Weights of a small transformer language model.
Size: 12 layers, width 160, MLP 448 SwiGLU, vocabulary 2048, 3.9M parameters.
Architecture: RMSNorm before each block, biases on query, key and value.
MLP neurons of a small language model. Each row is named by its layer, matrix (gate and up: input weights) and neuron, and shows model dimensions 0-159. Each number is 128 + 32 x the weight over its row's rms, rounded and kept within 0 to 255. Numbers have three digits each. A neuron's up and down rows have the sign that makes its largest values positive.
After each neuron's rows, "fires on" lists the tokens most often at its 100 highest values on Wikipedia text that the model never trained on.

L9.gate324:157137177053098175083142159108105128073148147214077117131116136082131173038090189171157164069099152098113152109165155097117089115056123119175156167101113109101113164166150121092166127148129133102065107109113147160144090133126119146169128101167089201129108095128149142126125105104149141064133187078139079108122124096147105098141124142115127116114108135186143133109148079115133144095131120059163187121127125130137112098130122083150163094150084182100141166117091121101095113166175087
L9.up324:123139102116177121062137106068070119125143181154139113128096151115169130071154107177188153167113109115115120142127176146113135109106077129191145154124071148129097066099126138085145147134154094149171051093165125188121160163093110169143108144148110205132072168145193120154108085132201120150138128102108111138088114169103111125106121139097131182107133085143079080144146099121211118135128163147153130108129121086173137175092109159109133117187170116081150144126102116091086117166065140
fires on: "ist", "at", "ruct", "et", "ing", "ot"

L4.gate348:130061094135095124169130058071133089113151183168061135107202113140146138104085139110070141115148091128071083169172187154123126076140094187109128098085107089128182143139164124191146136097103111100113131107111190087081160164158111119070123070127085181144098161071118114105152108145089171133134126179112107149136155110161154175127150164141132088129109159146119072092127163143138164116079154094125148158129108124171130121162133127125143100140103130066114142130173104062147113119192144
L4.up348:109149110143151116093087106132104133062105099104134142104088103141182100083119136114074198180183146147161107156106102112113135131151139139060161157115161135117081127112098172200134186141115105058100096105116139163142162123172148103143073127152191188107124097119158131105162145139161113166207103132090182076140058146091200122155101091165160152160140168063167134124113130117156149141179116107146091093154117149158158188139126132108129108119122102060139130145141167103070161124130146
fires on: "er", "her", "iel", "ist", " song", "ts"

L4.gate54:175108126124118050156157110163132113136136104145127161158144182148123176097164096141142127092090105078091176155124158068114195150165067089116096110136074146134138138111086159126141123135126150112133142125102083147134132158094106091098074076170129069119132187102143083145195141214107118140079154157112081124071149149116126166117095062117166113110160143147135100095167117165107132109114086125144158123126168126082135138169169135082154150134158095104136188145220146201112169162157141
L4.up54:118133113115076114161190089142115166181170101158085090113120100167149184154150091106145138120111086088169183071144113117125079107110153123101107170072129135149093151115112120119132194126100158081107172064098075130149143136146159114109127149117171096111065193143106125146103132140120183092096055180076158135162120175165194095098067066106113100099116117099167144138150116103115180169174099101115110099122109087119155172144145131125080128075188177125134090126141143103103099102107121
fires on: "res", "s", "iv", "ment", "ers", "es"

L4.gate87:142157056110123087144192179119134148194127128106137159123162137158123164137153174113105131128114120099102135181169139092145132072159130144105191117066127062096069128080106126101097130127109122111056102154111168084139196170126122106127125117115145167128121171087085145103115137154077190118162137116155129134132052135150130095134163164124093117092161148121156061113136103082121091067097130123122123085194142181131141187088101137166149139157123135079163116099154189085165084175148165
L4.up87:138164159081114082145148064108139097115147111168115150091115155140160109142117119106110143132090149197110164161129109128182098159183150138100178149125112143079105140144145077091091201143106078119130120107165150163077124122145101126155045162125125123136140103137156128141173125123128120107078132137079104180116037118133134054065150148152087120197124129123130130087120173133142138094128091118160124129166175172101124198188101185108153164181169076139098178098165109152155142155120183
fires on: " Art", " art", "ter", "her", "ist", "et"

L3.gate27:159126063109100171124149136156100116113138158092066126165152107168135039134123177110132084183086138155164170064154157141177091138111127087101189128165123068114171106096158101124167141147116141154111102138107160123061114163140153150088102139088080181173143101190123110066128137154210149099121136112096124149114117118125099118127168151094117111153191158099133112174135117131156167081136137119094114166130137093092100072099118199109169148104132079117114099052170096111146105101108149
L3.up27:152066158138097123089155111140128175109132118046116135195125136121159148088094157152129108054090145127107124186154116083134131116087106160080125118113151050127141184162124157075118136107187122071089120121117140188138144152082106065098104156045116175161082102121115118109125140153168169087081151117153131162138097130126116106144094132104148152164132086127135171138128148098147095122114122081191121070106102082132182093123176117164153115210158137089115102099128122080169081142140164
fires on: "i", " part", " Co", "en"

L3.gate46:159115079105119128129131193138131091071138107133081100126128125123165140128114160129113109160108081142145095185122122206132183115104130158118090123111130148029050097145135154126115144144137175084120168120119173127116074146098142099122116110084103201103158127111121148064089178152114148138172171146086128126139128141142089122086141148168093104117126118145086110192080115153171120105082140068171162177135069138184121141094122074154048095178173171102091133130086104111112121097153159
L3.up46:111108096105127174128115146114165076118087130128094146157064153093165111147188091156084078149135112140109112124102120162133061128109160148073181155165086189137094168120141105120121125116141086100172116094075082140139168114078205180107181139132057124153082124154173129139168069168193130135166153102126087191152066115111150145115127170122111111110142187102138139155172158096115150097154151159134149097176102145167122102157139149107092141056070181111083140118118131132122168150125127
fires on: "ist", "er", "ig"

L4.gate393:139155124130158138176086159131103129172144149127130183114186139097131184102183116096177166136056140098078171129174123105152181135150114118174146104083070136152130182138135146133119119138146148131117153153097129123134188151127138126161142062111145088069135181193120095146152135110103106102156091089107101097159063094170140143072086072090149079106147054151105103169118095128104091034160143111081104144145155144140145157183169108109168093176129106116125172135076131114147091133122148
L4.up393:162105139107138142225134125114085089162152115119087139099172123182136153133150143142146092108142128089119153144145111120126082127152098193167122141063133118165122137150135184080115206092099170165084135091140119155097141126160154119167114142126069130088144141107107110111129105052197101136128091156150188190087071093172133155112160115116171097139158112137148133158060146082125152074087141065134135057109127095125055129172178176138138126081116179129109135123149138159135141106086121
fires on: "res", "ad", "ers", "ist", "urs"

L7.gate82:105108117136159094135116120082176137184119150128134145140111175161151161129116154137112163113048161087181153189082125116125140131093109150123139100097106064189111180145135112066076160070160128187160135131159104104154151072130126092063129190082179122121096082138176126152139106158124126136165184094120136075175186130104116162198060104091082152116106129107122166171129112143131195130129108147133142149146109094142118077138111091109155153085081093084166168124137132165148080134120102
L7.up82:086123078104182178090160110155146149124181166100136042111139151093195195116076122173071168106139102170166074165161160115134099116082149130128144094207154082132170152129124158095133150154157096154150122143118136143117137134110146161090184203114109079107146137108112160126108104192182139168106104100191139105156213138108150168118139084144153160118137096146170129126134124129138109153095163123162079061108159124115113117121119105161131109121102099094126185127116130164168086081159140
fires on: "at", " of", " on", "ast", " National", ")"

L3.gate4:115102113106102124166143123120129077091119131081167148105174109177111134137069082111183051099098109119155120101085103122128098123131143073164100109113069104206183167165166141088195111177105093105148136081136186085117084073145130113143174101110200115139144093102101074145095148156108098123131132114111105147170133096135121088136171164154089104130173132143117123181125153135098176088099145126082128145112134120228135185150134180167139121178147119136129075105104094125109150132166165
L3.up4:147106165100191071121175097187141124163115135254062123165146155171165082113124132118132094072128107096161115137105126126183117125152168082075150113132108159086135098132096152143148112115117126063172114183154147096156165160144171147094142124097149088073146106107109157129081169164137150064113154156122135100147128113097109115137083125170169119137178081120126138152120145214132141099158098095101200159120122096123150125108107127072088179149139165134163172114125143113163131115084165
fires on: " ex", " cons", "ol"

L5.gate148:108072098131150140152143158129080136132051109069121154170151078099110116078058103121146126146174150126124108108103101114127189089108108128148113161163195136108061133105131134121138124118117138048129100129187153122135140166163162146207139106154187176173129141124108141144077168103119196060184137168071149078112160159111128105153083133148146142151143173110136085207119182092109131111175111177092121078128111146148164142109144116100157173159132140115091104137109135163092143168116158
L5.up148:159100115155098149100166067188118135086095121145113116201150145091087097143103178091093192176126129182125118151135136151107113211099100156176138120123141088117121124109106165175092132099120170152109159145106136133118152124117156085069108152132148147123148133189178159097096156119150122136134080116082148155122125120145143081152145112140168132150044089105106147217102160138133160145127169164151134124130122189198185166153078145110137202162167175123105076128097151088100153180140114
fires on: "n", "ary", "y", "ong", "or"

L9.gate154:073069137118117135144108155103104102159131113169036182093115105073180094103130181081143138182148121167106099185068108117135101134164116129188188169120125165110103139065099092166125124134139139094139153100160089107134184136147134149129141093123112125178110077146159098077079141131164108062116153099186083158119125132196110118177193123113089129088126142148160124133096129136113118105113121073130076148105108121171119110196166172146095122087166132180128087135172126146170112152123160
L9.up154:121117127119118120139181167169114108154132104078121176113191203158155159090146109087148152093126142174135130144162155111226075128163075093084105144122136155160123133154122158140180177145105144135067127116132144107136150188171142125119114145079076115191069132177105159093093115105177210126169115136101171163172084064172155094153177103113097123161115154109117139154107103077105128114089124119141080148110043121139130145155110193133110120163152115129176156116134135150179116149145132
fires on: "%", "er", "ician", "ist", "ic", " rel"

L4.gate9:121094171138082120195162184071164098131055101100108097114133194141147092140152135108132112122100111103104120152108095123189174151166111139166153188115055083088060151061095121127159187082132115082090143130113116132105106209093095110158176108129101104123115099129122142170106156160153171057178104079113111158167133106132112101172147077127175142111124081110139105107069145091134090117140113126099193139135113126122145108127169136101135149117066167140148139149109144162193148111129146
L4.up9:174130106089105163144076126119111146122076096127085142135093108148109149170157165138129132087148123133130163164141097130192108102112091113144179113155176114100118154150171131070136108202105204076100083140069173157066107144128116112170152088059154195137142113119093143118099140113128104147133102144169131118125074142152114124129088152142090117119098173169112107162113070090172112107133077076209120156109114166065175098120128151155112064164097101099157073118146078137099121151168166
fires on: "or", "resident", "ister", "ician", "ain", "ist"

L4.gate390:124141077115134099118129130184129113108089148107124157121147084131076113161115130049114167137159128077070092123132142136116148117163101100123152095194178144126099117081116122131150120126134142081169166127184103100149140161098065191123088098158185168118122142078091087148143074115106092159171171144134126169080088151102079142128140112090110049108081136125142141178133219157193105132054120173105164183115125111128093125156139143172092141108101118166186096141112086107112117143129080
L4.up390:114153108131120133140155136172163142189104095126116146157148140096099097145184084158138162128129128073180063143185104190065119150137116129146140101130118117153119120144171105172130129159055098127178168147123075101110115070127153179151123136085115103149146076095143109129127118136165167160067132089118113162127151124097054138139107156124026126144132082110187120175173157140080151145124112140083142171110073181120134181113150115139065119097117130086144099195160171087102128066145122
fires on: "r", "per", " Ph", "m", "ran", "n"

L7.gate408:150099177145178082155140068157165112131109136133151106090168140128132123134155182129168122135137123084074141095114115147184140106156160171087168043111115097135156171154092141079175112111150091109151103096122101076176091168158132104149136041125098050119190143135119169105176150085113163079163067083150101108129085094142088138128155137143119146158112151133139086100137125129181100166161130116142122144094130186087130112167145075122203126075157111118139169148137135089158090066115135
L7.up408:138165189117103097092087160115169170143054159092092120107186103122134095153110151171158087146131170096095111225131086095123122076071123102118128107089081116111155121139105149130174158092189130080091159131128101152127115136103087139140132172139144170081123104117089153109115107154124088099143163099149143105049119144099185125162118143054044146153153141124125150134128092133143120176128128090077173092135154147105198146162138178167127173095095163111129174120166091118153113120155173
fires on: "c", "in", "le", "iam", "ore", "004"

L4.gate236:106092125104145157182154135107119113158080116133143149141167121189115089145082139078126159180089118125094101126131169152169156081111124195156101163141048135113112187104085120124119161081112101133119151120128068139104104142111146165094139101153105118114138118130106158132141080061143112109134198125097170103123088201114166049148167114097081074147115104174163172120095130102083182120177142099105078100114175091113151123170159119216084155082099094137142144132112126181160142113106157
L4.up236:117079120108102097097146118158223075109155184143126118165189103097091151123131108122172103120130122172128114141184135128127180153110109100173114102152153090130173189183156066162052120169151159085126171180102087121121164170126109137123099153114159095136184128171087062165125122167151116151092170142087146121114145155136125139146171160119085117099159071177146133125130167143090184102130094100175128104163129100119119173090085113107129155159102094168061071130109093151121132075148137
fires on: "re", " (", "ol", "se", "ro", "ere"

L9.gate130:156175075070089159083082156119076130078162163097123173100101133095078166104100140080120153105164105126126097137105085124117112128119120105167126135128085088093107171129084134099149138148162141123116069126162136093089204097162168146128104074103086145162115178187123163171084092117154117129090184108160171115126130116124113086101144121050130133084117130133160111157166127151140107177161153122136169137127126135149126039101159092109159098112188161168139158149134105179108068086202100
L9.up130:136140078072081147100132117120109123085142178166096169097087162124118120052070154121097104144117085128056083158033136132105123158160117076108122128131186103167168145122081115174096155137136133157104113135088103091152151135142146110121112143119106137143102105097081118146131055166134153139135110180184090059153127074079131133077088128106114152157092136149186117122155112102096129189104128097167166106146127070147134118103110177100109126154166216138151125167196124102117098143115160
fires on: "s", "ame", "es", "e", "ed", "ing"

L5.gate53:165116134115138083125167094159107118121110145160084138093124106179175111103102131172156164098111143139135121103141129125142099172159097161119088140126141176116182096091097094090112166120121171154146138061100149123116188124116095173055105133179155106182112199131139094125086060135133176130164138079201132121131114155071111093136160159146138086107087202172095069182151103099118130081142101130120127178099084115122173117148172125170129144127069141141120143065185109157077104074134148
L5.up53:129174093097155122169153115109154128100084145136117087149131102091183074044125167125092141185135145066115107097128176117126140130077052108127096091192172065098117144086121163155092131139118070156121168133129122136139139083146087144100115136143126116147067147129138176085106127116170116108206132153141172099083185142138158120142131105137156126058113148123094081115135122128137116085114152168131151084102195143173117135091120051164145108111139118116081148143112078184101080111161064
fires on: " a"

L4.gate45:123137177156115094169116153097120121171118136146153086103153089132130119097100113111125123127151104155134096138156121104080136078127090133157203087113110099140074166072105089170193200139113166082082116108158119158089132127167062085066087107130123167147086076109151130070150157111098136143116109173131122109138164113211142094121137163097161117175148071151091174129146095144118175129190094163140162111091126108126103171139208159082088163154133145152164133086075145103103144176162145
L4.up45:132148145130157120117128105119095169110125093136134102123116123121135139083112176116147101071111159168151115144118082096102174109110074112121127178142106120149101166176183094134173153153097096138120201080130123136121137181113154150131134196131183100103109137083097103128163186175133150101105144102110139073128081182111111130119139139154063138159048115092161136113099105186128086089090055157118124109183173185086144183160165176122147150175127061118088074175112117109085119168150179
fires on: "re", "ed", "ep", "v"

L5.gate422:154089159145116167122072112183151167132142127139071070113112074100150165123157099143155157118124146165176154114139098150128140182101122080132139126114124149138081047141089146121098153161101153188164133155149135105110130112108113142102144144097097093158068137179128161125109191082102136165151136128183172071160126096182081150201072095135158162150100105161149080125111200105183109157096132158102148181112159115103124110169177166146170118096111111104189153102078160091108173125087117
L5.up422:156180140095134148176085103147130111177141107137147147145093083130165140110141124124110174117103095107133095142112151117120109135139172155094166122091080100139162075143140094107141082147153169129152179160090151169116137141113077144181068141155078106151111071116153064187102095140103166111085156110153153091124082142188176102190068142187141193155208127131149151137093154121129136142106120153120140102201086139065172177128177083132167110093104068149159117134145148098171153141120167
fires on: "en", "et", "at", " won", " fin", "il"

L4.gate134:122202131193130106193156147165134148171100086129163160099137080098095152096132094097142136129106127100108119092131127094136135127096082147136109102121173074048040131141160146149144110084137143148182174131089085156123128097096104129077141199118167147146126101155134092115105124131178152113102141146149140102160099153085149116128151065123145101093156073132119082154166112117173135075092110075148125130173143129191149206121176151166142143133190054138142113127095161176104188117115129
L4.up134:125116115096072120163114103089088186091123172167169105165115133076133103161140120131145138100116109156174127102153168152101176201076154101149163145097066071097107123122140160105144179061149107155103101156121162195126123144105071133115133109099143101152141127140136123103158068057160108130138070125122140070160141154070096111144110187121082122176065093199111114098127132061171152130093141129066101145139160169104150126118139150121146104157124143149058110132093141185135119162097166
fires on: " al", "–", "urn"

L3.gate223:109166134160107143185145132108143164114198156162079156092118090129176137147144155118161151101117118139131122136131146137166123147117101177113077114082147064090127141153155160098160139167125080117154070125149104109148117084055171132121173087073159164198146150176185149074171170116164168126151129157174153083111218096141125127200100145109108153098109086165150131146147106125161097053125094098179141118131127178154155135096137094137100117167190150115101128152070182133137091138124104
L3.up223:085067117086117085134122174118176114138080143108118172119148171161139169098155130077174159069098166135085110104105101167154124122140100156095057178076168120111166132158191134110141120140152124142083155161144116105165113083106073143137126063105111082123190151101070167140132079131149126153088141153108109188129090193108158077145118101148149091123126067144161110066144098153140113109151174078131135210134131151141114143137116170154148129172114138096151132114093193183169117173131147
fires on: " am", " Am", "2", " ="

L9.gate45:090151122161082072170152164105126183167104136098162162167141100164100102076113131122151159148057189134107160091197134112150132132053158171115131106161135118106117103092150073174087083101158140127160117088162086134125175142206161114118163117118186163099157074083102123110107107149176109110138130119113115132065131139096086118108130162121131129108141096116130100106135087100141154107085120114164138138113161137137177120139144095066199161129146150088194138054178094158127199109148110
L9.up45:166175163155155114171155078127104161153132113115119095109160118200147111213109134137160097137139104105167102139132111127136177125050098125117169112134131119109154100132198144146095115075191090107139082143103131185142076107068086158081086081101139112122143128096174113173182102134127136173117130146096127089103121109141155089124123089068140137121156082163124122100187107095088132195133132155087134133121089114203151114128147078132134121115138055120069104141147105173087068146073091
fires on: "–", " |", " U", "ummer", "|"

L7.gate235:124086168092177083125188115123091094141156193131123141137166115159190113148109108109122103161096117142143107108159116141182175078172099125112159085158114130104115080132147096171126119062195097083157113116113178087106129108119100111118137095101093129153068104138078083071101150146125083097069089107107174110183137189120111077172235112127136097191109176112088129173138148130163139147125126115190145123152170182128124123132136174138118133148130138149130133095143161089120127124200157
L7.up235:081142118163136162109157135136165169108069125153169163135147068125135117149183095105094115128180160145098155136152144159166171146174163114154144137122096141101181084126116128156100145128110112119161085171126101182096179133177108102109168106097165158094142077126140151116088166114084092062091138140121116154155173106143122103109114175161119057130121067094187101184192206173108106145126125079094123099058122112163198146105126160126197121109128087139076128096134111120085101137088152
fires on: " ex", ").", ".", " dis", " be", " e"

L9.gate292:170113089084105042124129112134124108146070119097136123070117141040119190118102053165105149087124127129136145101112155126152164151053150162103148166128162144064107084153126102194125126168139097079139085089108100068160110121122118145100136133103070127087117093174133145092143086132109161124070141081159114120106108113214143097103138124129147087156135144106084098077139155119146153133130136181135118224130143120153152153170166169188112118135129053090112136104143134135118127160138126
L9.up292:083184129154108105084137150172107148157067131117102121148113100173154131137089134158170152137164160083080105086094135146146146116081142167097080131046190104066096091176064130130061108115159060098112138114151118161160101180153145094168098079137152150176097050137152171119177116172114087134096115155151124149134152076113135107106174121101102144121117172147123140114176190102059139183139189096145127143106118107130146137147145095158145161209152123168132133107151120141134136121117151
fires on: "or", "ubl", "er", "arl", "ing", "ad"

L7.gate65:093087136144152098163129158140081137117129137163167142106071102108073146135131162086135120135111116151119116161107172134076062102129093116143157095102091110123152116045127104135168079121057165046156152101142161090172114170125146065085137161100139136071082110096094098091111132146108145097185127127118138049187152123150088127113111151150205071151103169168085054131054129076119164119102120155114153118131107160090144095142131113118096142097123165084142124169107132085101108131161121
L7.up65:181141157108105126171163093146123171147119146093111157143104122070143114165121144069088141135130108042112153087174140140161105106078132149106110103165151085149139132123188122187165066146087149102170117091174141170164129144076128102120113177065146110134079163073127099119157137101092112119112106063109128138155096133130142108126171150185175174135109129085143183119101112188167137157153176140077160123128130070151081170091182098114149131142097086117117123169114189160147161100202125
fires on: "m", "ep", "v", " stat", " adv", "em"

L7.gate17:088123159194159140120151085074141134134134123093157133199081176092123114131164092133110139145162119097081094110144078149140092083113188164198150149086102141214137144138158172111107127142105167115183140173084122102134137107106085092106142133105087169093149083100085144160089129127149148129138126109138143172111075160110147113199112110123122170111171177104107146097080196099116084133159096115102159076133128141136141068085185157110188168118114119178106139154137083186128171088153133
L7.up17:113126136115112140159112092157125143139133097176148108094153074153163125178090140146191081198147105104162146108109144133139076089163145119102147132101098099100155153101109127136120072092144157136111116120123148112127155133111121122087111130068085168128107182114114201164132116088139140180098122119085118102019170101154100100128138190184110103126167110176120075105103111110175182163123091125133103134089165185182154135122047132113130140123089205152134165099067097065113112121074128
fires on: "and", "ob", "ib", "eg", "ik"

L9.gate43:135098147178165117111163149159056117175117164113128121124186138089186204135093067125143148098105125062103158098120187058169147147123175169120150129151093148110090127111106089130137137136143127108145104064167122130082136126105097125086087088097129144142133129149123075133194176129146141138144155149124086130171160098154134103146113127064178134059150148095170089185098104164172170140142091078062157127138153129100114119157148110091131159133116157067120212122088173163101113146135108
L9.up43:136113155116180154136168109122167078073157098138122136094165152107200100138155129098109125202111105130094114116163143118084130143109132118170112190099133183179109147071120129160193087118135138143158187095120082170152160121164135111131104131110092146084203106170039081089126146163114061112080105113158095150141169086121153069120130128095131078121111107120138122155152117121153140166084177146132105099095125093120113110147136084168053180124197159177142163181132130143158120118161119
fires on: " Bl", "l", "iv", "m", "N", "s"

L5.gate446:140129174143133175182113105087146190082076175202115135209141115096143145131138111114166144152160109097081155140108170131113114103104113140171146150094150145106077137128110104143164145194123141058138160068097122153123114078171103146129123105142101184098147114133114100068183142162122116144149116087136050108128152122162132146114167174110095118130151164197123092115113125085112113145120127129125215146129132150166115113187133110157094090169105205116118131040181168122137138177146118
L5.up446:088122101122069140108120226086104069123139098152120167162178109159165168137155154175141129112096146112113110155109144144145147126160146074155170146111082103159125122192150092141121113134107118088121173143090188177070140160153143108123095114157112178148136117171109141145111130084120075179163133167082084158092141084161060115165152130174126106112115120115108088133058088084136089094140103154145121138079142166081197139120147183149150078117146096091155077094117096141176183146171149
fires on: "er", "ist", "or"

L5.gate17:100132111116144102135073089100166155123142122086089132097164104105140148093033146075142124112126146062150115106164081161135096162114105111108124105117107139117134120164116100140069076109180141084176118076119123093084141103139118121109108151169185091089118163156102103125129162097148162107136196084116149183167121148122140073119072180130084090143185137146107097154129161152139074063129169148130157152100147072190174130157101150155123126108079133184122171083073157171101119121181171
L5.up17:129068131175168078140134134146157131114098088135102175142121142150078124134129091150137148128117152167129139090157112102113131132134104135161115059139108060066077175114099169148110072072158177108119170043117173091158147159128154074143099110098160099093147155135178152126148128117107148111090095110094191158126131135101136073106079148171140155098218120155107149126119126086090126120186129102135145100113182169145188214147108123161175130131159188070124118083121138150084159130129109
fires on: "\n", " ex", "ter"

L4.gate419:073104145103085092107153142177156093120135084146162144095068114170084132108151113159139211124186162156140196102138165096139068104171107140135176129134123099112115104128173101126036114094169145122108111089125114106158102154114101126110163094152120199159138139131129171122151133111072125118110124109182091157069128101123117087150116114156113134099110038129113119101102080078117158181178125116127150122147163066090139195125151142143114140084134142123176097116153180149100065073166162
L4.up419:087129091107117130160122067133137158108132135155149134095162174109104170087098102174132080157082111167163164142144142103116099104093106135150120157190120138147089125124133170150115131118115094128077113186130073126078106106169153105190201091163106156109085123077085156120072103161150157139191138132158127170108154073148118123159068111086062165138132086115148085088123162123149118114189161152178150161085099130117097153150091206159109101151145110125124139071143161156152125081053170
fires on: "ose", " death", "|---|", "ren", "ale", " life"

L4.gate371:134046164176141170133191109090137152110123092169161095127114088107114192140151103150127171109076112100080124113217102114140098103164145135115078134108063070106103144119085127122143163077096126165109165119132090148101119136166160127168135154177133096173137093056132119115098077161121172165152133169174152106167149130150074079196127106221138100134098103132095102115159145130116129096125172139096110159132117136154112158116151203143080110112138131135114094087082185151114118105118158
L4.up371:065117081124099110134156205130111159097124135136183112132126115116059094145109087110185152111113094118094065130150170156143105160153102170058124107142141098103091129115109104128138084117108086145086155178114129126110182130144196182135096114118084122192105126108079136118115080101187135138138102128114138114161168060074081095177074076095134133152156093133141137138127141117150136165084115132086067188141121147161076141166150187062082090159135117175148144092153124135124135131068137
fires on: "ath", "/", "–", "il", "2", ":"

L5.gate55:113111100144172135133196122167163104069135173064134118174146058149109110126137121133215148153117130101108083111105147113134147122130075127111168130109157181112114094068117175133136118100092104122111178091158128130104115171092117157087128112110146180085053088099082176146097111129105137133087155168134093116108092235101108087164071174131128104138088122085114092117134138051099155141144096177119129150168098179156153124157173143112082147168098101153112081174133128131113137083108128
L5.up55:119150145121155154140123117132127102110147204124157150133120169129140086108152125131128166091090113113140095112147151120154076104192109166143156118159151102112140082129193155155073073143108169119109160152082157120101111126168098130127131140069082179034136135177128120119121082180092172176120150071167147151108112147123076109090147174128096085156158079104134119098156188106109143180094102175144171097139129163131141080134146128038108088124077122142147046138098129109110152108043147
fires on: "n", " kn", "id"

L5.gate89:087105127137127095165125106092100074142146115150087155163129086185182102086123083132177162104140133111113152125138110169198148196124141183092140117135131110126085180101067129142097110096196131132113142171115113151148082072101125174122144070088157131132129095090091121126073112131135125088126102108076100106082126130125113098216116183194087103113085179100120099138055088146158098111110158155104122152127079106165128143120133081156091103169126158147166106124105157146197080090101154
L5.up89:080125105128052133129109142094152155160117071076106128146138108127128091125179129158079140111115092132145110130068136131083128108134107133131122109104112067128115173198116095127133162139115205156125176093105155182093144144154110153138136211145104127133183096162136097109123129107122053164136138114133124157118086146153109138102137142172095125108136092105108126165087167177133116099194080063179094088144147123092121117116123167080066122203108119056168139135072168179134131170199140
fires on: ")", "ice", ";", "ute", "er", "der"

L7.gate3:145157184180085107136123121103068066119073113100143155121100151095069182158138101118109094091140113139146159147163066123142134184116197067127101141143138088134117113142109112110150126127124086099142139143146098040138138188130165145170168073123105170146123143128154115178083134082117113128099185114110152135137110110065128133086184103053090119082151151168110121137167187134128104151177149146159124111076146111110108090095176202121135125139182120143119105141179166079071162131133095
L7.up3:144142119093156131132086132125141090162128163110036103133161118170205161100169139113155116090159120150197107138108098098103130144129122150089076124131144164104180131130070082128174145143105210102166138090114157127073097107065143125150184179105090076081088139144119089177125131157175126175099150184163157095130149177099128094123100140152133104103055104100152135156128110119183143119173122127170135155082171197172132139120138131092119152112122138164136110095130097144098193194116128
fires on: "ing", "ed", "s", " go", "es"

L3.gate201:101116129147181105084166160138094149136129120116175114113089104203124126090074114060071124166113059152142148131126123128100105113094152179112141085096122152094127135062155123109110122130128104115140125097160153093102130115061141139135117118089194127081114107084201083118086137152178130123186153143114097134105176114166114078171061119106117191130146155103121079159145142159181127067186127088131142110059123102179140151182210154152080117112137095178152120119108124142100146112093116
L3.up201:112081155083202107154135135170133151118147082119091175194123151103094120140152180178107093144141072063148156171137148134118082088153166153129122153171093172149149071185136109180142156079108165160101112113080138142101141107155098134094143102120125153126117118118141191214133067117110102094113137121141055140126147138123104137149147100148175123157127137162139132124121163168068174156150125147132154172170087147094101100086138141139096130075073115140183148182198105158121055154118111
fires on: "il", "in", "ill", "ated"

L5.gate183:089109113137101157178119114145147171172136131066081073113153103127103152143121135160159124073115125076162101123161128114106107148131117148132103138053118182198064095153154123138159142154178161181110163109152114138087146167141071131104137113166105152139126170154090137161125103159136124200159106058112150101151082112154154097154114123119163159103082083179170107136132140090111143102100090202110170162132077171154109139048129170121087126133061166154140165099144165112071161163081129
L5.up183:099181116068158062160095080108196124153175064157104204084154174153138148200138079179136123129160170179133135137132123108157087080116119142085172180165186125129133110160167187128078114140106148123076153124082223111116168128073091139173152107148164157128195120148144110143159135135153167133099108123117108154159127154145157142115083089166144113121132134148155136141136159148146149132134142141114111115142063120161123133109168165154129080186088155065149101104127136163092153110116106
fires on: " ", "at", "et", "ically", "ially", "ly"

L3.gate323:201107132143109162122113110110076122106128092186106088148177074072089115141116183145157149131093145078108115145144074149205097119108134136151164151105075108167152152130074144129082100115087152139065155078120111121150159107143087144116125123129181179094123162135093077120148128163135178169117120184166124123128162152125201105141119051148090123107131067107171136072120128115058138076154076142141154115085060103107133087100132176124131133105156098100170118138119197126146155129155156
L3.up323:121122144091162121101116056115105114146153146148146106152095118119119149102066111166111129084153152104127094124185150158151126122084112142108089057158077089132122159157147101127097090128109134109137054198111158100114168182177105110137164147096149118163155094123121136127103131124168143110144139160120107161095166128122051129145120139141104093142187067136078136151154144118112074092058135123181066094129164080118090182154096107161153159143094184157147112128087076062120131102189213
fires on: "ent", "ro", "ant", "ere", "iver", "que"

L7.gate264:178110096136124157166159129107100075105151196193120142114126155137134201131081075126107105166101124094140146120184158113151127109089075134135159061125143163167154112126143122105127120105110104115120152126089193178087104150137145067106104136117132124157085138083166050143090108131104107051183127126143128094174162121131174132073143063123087156120175184126136137114149106177155148085156125161115165110102215110113179156118120141144092147111152155132181073135153117195088163144113123
L7.up264:097095181069100134101134126146105086166169137139209164153187085147163074148085135146116060158111118107147106113101148157129135187139102146115106160116071109098157132185172095121190101133090138132128096141069072137180173149143172086117155079158148163132157093128187121139085066155125116117145173129165130145196159104086162179098085128111126094154118065166118170087091096097142124164141164102141149093137101097179163070115133166105145161113117152138143125125073104137119107101151107
fires on: " ", "e", " Qu", " Co", " ("